python train.py --num_hidden_layers=16 --hidden_size=256 --num_attention_heads=2 --num_key_value_heads=2 --head_dim=128 --intermediate_size=1024 --vocab_size=1024 --hidden_act="tanh_gelu" --norm="layernorm" --norm_place="pre" --norm_eps=1e-06 --positions="learned" --qk_norm=true --attn_scale=0.0884 --bias="all" --tie_word_embeddings=true --parallel_block=false --init="normal" --init_std_qkv=0.0312 --init_std_o=0.00554 --init_std_up=0.0312 --init_std_down=0.00554 --optimizer="muon_variant" --learning_rate=0.0144 --lr_mult_o=1.5 --beta1=0.9 --lr_head=0.00737 --max_grad_norm=0.5 --warmup_steps=37 --schedule="wsd" --decay_fraction=0.346 --decay_shape="linear" --final_lr_fraction=0.0 --batch_tokens=65536 --max_seq_len=2048 --doc_mask=true --train_tokens=446500000 --max_steps=6814 --dataset="wikipedia_en"
MLP neurons of a small language model. Each row is named by its layer, matrix (up: input weights; down: output weights) and neuron, and shows model dimensions 48-175. Each number is 128 + 32 x the weight over its row's rms, rounded and kept within 0 to 255. Numbers have three digits each.
After each neuron's rows, "fires after" lists the tokens most often just before its 100 highest values on Wikipedia text that the model never trained on. A number after a token or word is its count.

L3.up303:174113088119085082067131093124087120084083158121138121147106171175151114103156129091176135038119130083130162155111126119127145152096120047096121105137129074155115127122158161123157173193160121136133135087088143125139139128178074124088079175145113119115131115088137123117093200077186239183173132114096134101108151107135185147151115093155145119115151135172079203139157150122100136162133
L3.down303:147128065082133076055077120117128098136109123128174161130152115131126149095145135078120102075169132132156128113087092143122089105168110097129146102125121110080136094119144106138086165141136139064115121138121049155125141109200145144093114128163093138138155113104177085121131135149153110166129140190190128123080147087182121101093128123122190161085145115177123137111133102107154174139106
fires after: ". " 36, "." 8, "\n\n" 7, "\"" 5, "S" 5, ": " 4

L10.up286:098112079160151146082138132140178127164140176126140131107068117115096152093153137145078102112051139091109152116187111136145152131156109106086131096075139115152080120216151115172178136117120189146149130109190179159117113188137143120101165099122119111169078146140106175134077176137079105160194118140135133137135099078097145123120095112103076100082069122141128108158105106140070127119071
L10.down286:180138145132109184104098107136133116123111126103184178126143091125110086132185057127087108146116122077141183164149159134113067144149154076165077138115149094176144126100128116171113164136167142201119130131138143132117121137138134139082157120191166140164144147090176115050122167159119105186128155084151161149071146111107141143108113076076143127109175129116082106067157196160112138097180
fires after: "S" 18, "s" 15, "St" 7, "is" 7, "e" 6, "sy" 4

L11.up729:059101150096139082128138167154160138175116189173087125106158202121164150110104105029166096077140107107128129124173149111128085102115123146159140138127083122114141120172098097133102183156122157095077155188153083132082141125153121152144132181160140191160124136142139157126121170122115123136169123108144123147113152143087219083142158131086110087168077154099060163052139169135141149178170
L11.down729:128141085108139180091090095172119065171112111094139178143131110108136145167142099144116180218105155071128145078142125153171150161136075148142145084077181087139133128122169140132151075156163082175157145106107171077200130112149059139141129146131152123064139157116168160143143150152126149156134135141188127087140153104153116113120127108121128135127148206099121051121066134111121132131129
fires after: "U" 24, "K" 19, "H" 16, "h" 11, "Y" 6

L10.up358:047133111152139115141085133149177078088183187170134106125143143150142107120112111116070099168081170095167144097057128108154111139099152091110142128133096204194094085119153122139108165124177217172132106145140076147115113103131144133163075155104111116151126141118083122089112178075161141113184114154120157109127095105121126090115120137171108142184151192161127124133076174131135164096109
L10.down358:137079100088113113131188130185132139090061134185108112128116150117108124147125172108133151154147077114171171103125168167076160160112146098126213127141051118127126137133140148110158132162160125056111087128147140141148099176198107128106119118117117121102135138135207155136117104177145135114080171131169152150116082154160139139120079163098111137164097059064158100158120137050104089131143
fires after: "m" 14, "z" 11, "s" 8, "im" 8, "em" 8, "y" 6

L4.up946:130126197089179083132110158118040120136085111112180139123108105180113094183087115158091116092142144147119121146137177091158104121105075127156133115154153129188062132143120169073110136129172167115133147083117163060101109132129105089123094132121176027091163161117144112151130169092139197171137107083135113126160111157145147145123087114172153128145159134164156174159181133137138105132067
L4.down946:099058107101102146150151130155118122128178131115126130122098152098156118127179159122095114152119163110194097138151169060150090139094117137148107156140142128101085227152145151146139178129114143103133108138140128150097095108079099120135132081095173094094191232114150127183119158190138133168098102143141133143142101133094119159157167121127118155117174156129184147104096133062150174063097
fires after: "\n" 20, "rele" 14, "s " 7, "." 6, "==" 5, "\n\n" 4

L11.up60:113153144138132114177125129175100112080109148142144081104125107118170135113132129156133119225120115159188149132139126113105161125104150062148082125098128157135097090083194155118136166134090154148153150143179158131117139138132136171156144151087145132154149176128102130090070126132121132127163103077121113101116166071151136167089135166157158136126148081125086127138146153106115140135152
L11.down60:117147152124121099089120128100123136130085100134158111124130113153119146181136168145113125102191147090129122179078153121170125217126149158193145134105121130026120177226173100148147085152149184142157143103109118205140107132104129160123100111100158138118140160126182155129167161124132103123112147163118114170164156141128159111061082135116103170152095119173139146125104137107140192128068
fires after: "m" 30, "s" 11, "ep" 7, "iv" 7

L4.up989:150181165110091135095081211122118157124061150088145122115114140120138126130139141142096120111101123163116095123127158101144121074164119148132095157083097109163120136117171166114099138038138180116099148106110125059166153089165118112153181219116158060075189135109097113164169090107101157156109143130142138133141145137130133088095130108108156122183126068140159105156134126097144121149092
L4.down989:115125149141165167106086135112207102184125121110093129173120155099101116111161134111112118104093173136160143142112155156110097000186093095178073167075155084102150107146168115102135132177168116105165140152091122095105105092121124120119162101104175110118156148123060072142133079138102129069055119164144125110152135136091140122136154126154134180129149181128160136119090139178130127146167
fires after: "\n\n" 43, "|" 18, "." 9, ")" 7

L11.up79:136122080160146132174097134160162103137103128146092074162096123136108187148124072094119082136153154105107152105065115134111120187096114148109145178110134149128127126050101122161120164127055133128165173149146135114100113158083103141097091074149112159100082083101129128153126181098099111087117141083186096218137135134159160175140117148181132105114127106150146127162139129104153129145127
L11.down79:101132167100156119094179089163192060135148116129098148145114138124153065111086131128140208084142134141121179120197090103102127078106138170096120138167138140131137140139086148106140181113139125117153133110130090178082121130176160053112155109162165136148132105128143119105145093091134139158070091151142084129144139155117126116129140118070119144141113193138120157118195073193119210103106
fires after: "P" 24, "w" 20, "sp" 5, "Af" 5, "pol" 5

L9.up662:066135147163147148106164104196129128102134145183089163119122093093058131156124137095142099121130123085122143117126133119169125192109102164171147146124169117109074105124146175099156124117128145112089180208143116093131211144113100092147101158131141112131179136164140096103111113142158153096168072111036085151148093132112072170100149120111092151132074132143105035116110090122074196173121
L9.down662:165164069126060179112130133145110131148147174142164123158146094143120187141171083126082168143151181172163124140120125106115153177165145069132095157164113178134110157147086168113132132110132104131201152157119110092109174083186097159106150161106161096163127161116145123140148094122080101131112126158205144172165126158115086169117073164078120120129143146161125147114116055163149140090156
fires after: "S" 34, "P" 22, "T" 22, "er " 4

L11.up209:088151172107156111091051092154152137087078106149090120122085181192083110086093142083167125128116119159083123124159098149154120128095070124111198200140132087109102137134120168130083151117102143154081152132186096104152155141140135147147096143124163141138041172100106121127139096101152082181110117117139119184097145207115139081132121131142144084150139123103074147161151157196097099147141
L11.down209:174163121118116179174174185118109104193107124177148138093185088123114109139105127139119117134158163056135183093131095124105089150112162093117084098151101084137160136119128095159108168089119148075155098140096162168145130148095093120125129088153154156100112102150136164112140186087147187214133156109103125089083082108114129160124136067098149082129081138102151119092162130034125164117125
fires after: "H" 22, "h" 11, "K" 9, "S" 9, "M" 5

L10.up815:150146122160122125054134153139112094120147120128158116151099134108106182105140123120135151126151142092145113093114137111123127152058147109104135150172195159091091165104106168150194116092038128104109117161081145163113152129072146161098139140142100110135115183103105173066136145153147131124070077121109139104127130102151154102120131101116135162129119190133083174096149103093066141103093
L10.down815:157080142106136147107103132189131136103117090152165129095128204121116089123106113099129072101156125125145185147134127070093133160132213125168109136124088138141082127101142042104135201163209118130143124119188116132124062145161163154175120147194136107152115166129086154162095105141058111169108136159133033115055154121107127108145150183067113133120104101099166116108082179157123080150192
fires after: "A" 13, "a " 12, "n" 12, "the " 11, "th " 7, "ir" 7

L9.up221:182092172124119086116111083187144091118181142104089141122149125164123172119093117119161112117167126107118136140115181170126111139142127130131094122078150131132081092143150076083146130151087116127090176174176173132033132158124132129129099176120119119106065142127144116096105119118159106123183116098230167197109135136192130109121143145126068152117085169138107147096109148119163087113108
L9.down221:109143150066134090140131098112130097150129154141143125162122084110123128182127144076086110115151174128109136163126142109113072179145131125155092147147093083162121118109145133121127089111153113112179130074164147167180178147110111155163156132119094130135107159037116104127142080107141142142097159110127121100126196086156128170118065076133115141140111067161096132079093148124073166118153
fires after: "H" 32, "w" 26, "h" 18, "p" 6, "el" 5, "s" 4

L11.up769:133146134128157142113116083155132128073067124126150111105126160094152112126118121144156047122125139102131194142086097100125140167066171085123102182105152176067117175111072076106166153150054104144139172115180071142164148117143126144127181111156128121127075118108145129131136124127118096138122135083149063111093110118084120127102100146097109093134116128132132167150124150101152126177124
L11.down769:105180141113083134113215120116090165101189098112097067126130109150129137084143119125120172143080106098112131102121153179087106114136087145071076085104105124146187089160106126123108176095135103124163114131170190060102136159142201165132108120109146114102120184064165112082085146136153162130170073124143156140157131129118134080116121139189135205143132195096095115178168150176144121128119
fires after: "." 27, "p" 16, "pol" 10, "P" 9, "y" 8, "ro" 4

L3.up226:106115087116113119152126104141080134134130135109191085080147158173107135110120129109093137013166069151110112121118190143122087149174112101143123140073102090152117085107137162140103133134142163101049155137089136071133218168119148149177070177120099094130181082134113114110127121112135183132155148159121062094111117154168166116106137088134091148151094167127092139098119142105161155184094
L3.down226:140097106137130093195083096165111161186123091166146117152107131073080121107139143166079158094137161169210164123132137141128109074175144160144085144153076128189081144103123132125161128183136153143120099188139136088154050121169146111105097046105149125121069076191102127155140132165113106177122114140110146121104097104151148133133113110135112210099162108132161177120109126120118169155108
fires after: "." 41, "\n" 11, "\n\n" 11, "to " 4

L13.up289:134136123126109109163131136146071170085098102150112124104119213133108116096107147091198154144099128104101164125154136165100058147094113178116177164100129092194142103111072029108208182091124097149116131136093141085141197102136133131147126158172178132133112164128210156068190160119079087125112110161095151107106093094110198116167108122184092132125063107111105132137126108119127124159127
L13.down289:069106153084158137124056143119143107165134116082086040101110118113142138083110134154151123132109082174162162119134061086094136150075109126171142100145104147133116102154152171178123107137138152099106126093140145147123126172237131126094127112073131096136115084161093123150101113089143178109194111151103185158132152146105091136175193099073143137100162172137129171160130113142157111193171
fires after: "H" 32, "h" 24, "ab" 8, "Sp" 5, "Eng" 4

L3.up988:082192157133145145105128147177117190140128091048112123121090086192138086119106121104118115068082095136116144090124161106184104093067102145079139136114112148190073126103113116101117128160167115162136138124137117128061177103103099089154107174185178065100123041169127099119092182064142164175120095109173187139132176116117129137091101098174097153150139134201120140135109051131093146155128
L3.down988:149051147108142125132180121061095128080178149150153120116178162100129113151143082164063160134121089154195129146183142196132059183144158158132153101093126098153143173117128196148080167090142122068099087135113149154083109115143107152116131092123171153152107172170141096137174103223114146140094142100159083179062109138182117120135145123084106131123135109116117100070119093132148173153113
fires after: "." 37, "c" 7, "\n" 7

L6.up706:140114159141151087161132090133140117144143140134089158142156139157104060163122078107147075143152203152092099152103128069151139118107128140131066122095123113135125079116090132145150120132131124182121204151115136148117110157074156113163160151112147129071116132179127103144164145092164051226118093149131128115097139155094121151123111197144125111193109143121146144115109112105080115132124
L6.down706:159125132118094076140162056165152115098089151155181144150124166120100110130153130144175120119150160173094131119144050142127145183117129147065125092099133113146146092191103146148185127154065178156137165142115075153152122090141184147174098117129153112134186124163128115105130120114097031183117052140141164066085107119138134105179168138137098128152098168134165160159082170155031110143192
fires after: "D" 15, "d" 11, "M" 11, "et" 8, "B" 7

L9.up312:094185159155173154070095107158088102120119108102140111123132166085139096106064098128136143171129119078169154126081162081193116106105150126115064115108187123104139166163112165124135130133135152091044142168168122112127142112107130122149190143146126160153105138116148170127134169135082136127087085130060106161182139139083150163195110074152122141127188167125139128124092167148082167123144
L9.down312:132173125083132146102092123124117089169166075159150122083097163109115156117164170103134070130137140157144180135141131163175148194130120103095105193100078126077136084137185160100142108167153144134110173066131118139105102146113156142134135164044116124094087131089171133126149160109134126131084163144137087104157082112166112144109107168086109159127161130133079174157176114141139126069119
fires after: "A" 13, "R" 11, "T" 9, "." 9, "im" 6, "a " 5

L11.up982:126151130125134089103130146089125073146092085040112154139151129163150110187120152110142111180082117143142111137106131154118077123108140113172094090102127110100085113172155102184110196118134215103172146129113146122118107118140114102150152172128166175144112141171152157136131128157157098172140078168158092129086164145067163150112097123199104147148083200108084154158119104114117201153175
L11.down982:126143142127111158136195084124104085122057094108106088163118139139134147147116124051128172108148092153088100134149097149139162073146182093099129153111089173109103140174069057088130154144148135109082131184135128098158125174114118164150112137113200137142097111104178122149153188113147193140112192185145182130128101127127079165138131146093099115039135125098134089156135121065121071154197
fires after: "D" 23, "B" 15, "b" 15, "W" 6, "St" 5, "d" 4

L11.up423:181139120107090144113164124185131125174179090143108180163099119137107181189115133111105107145086073082164214024143128100093116131129095102151114145086140166111124122122132144137136131139119150140106153145169135143120150161139082164144107153132165162094076124105128207186114143131120076168159126145150138137067105123064160145143129086115133136095136141097145107166133114110117150122091
L11.down423:137126099164103154124131101142041142117108117169132112111104160166179126132111127114149119131099152107135114132108166132135130174149201104128111094116096106146166120143099102149084142120127143129141120082133126101119097170072096104245172183138100136150191166146179118096086149123128126166084173098139117116165151130117061116097118101117103146127121191117070089126114085101123122072226
fires after: "U" 44, "," 23, "sup" 6, "S" 6, "sy" 4

L9.up395:122118127171206105141143139116156144080117069148133170158113105132129184077159089091132160101187155091129126108104070091143117126103086131099082147087101106113079151111174149134157149099113165154117157128139167126114172106124126095175109169135154114058133158100143141093114118119102127124101135101168071230075115155133094185132223126097139126171083135140107086123093105110126192161106
L9.down395:138119144167061082138131064163120123131156146093095086127117091157157132140112145087076080086158071175154153171088120186160140131171121091151108159149131146123122116151125122147125086167149086146098154131193077112161088072131120118135137127161080103084168111132120183170100123134113130143119113135147109156194126162118087098133134117080128152132084101180098158081109079152109186113103
fires after: "S" 25, "P" 15, "s" 13, "di" 7, "ers" 6, "$" 6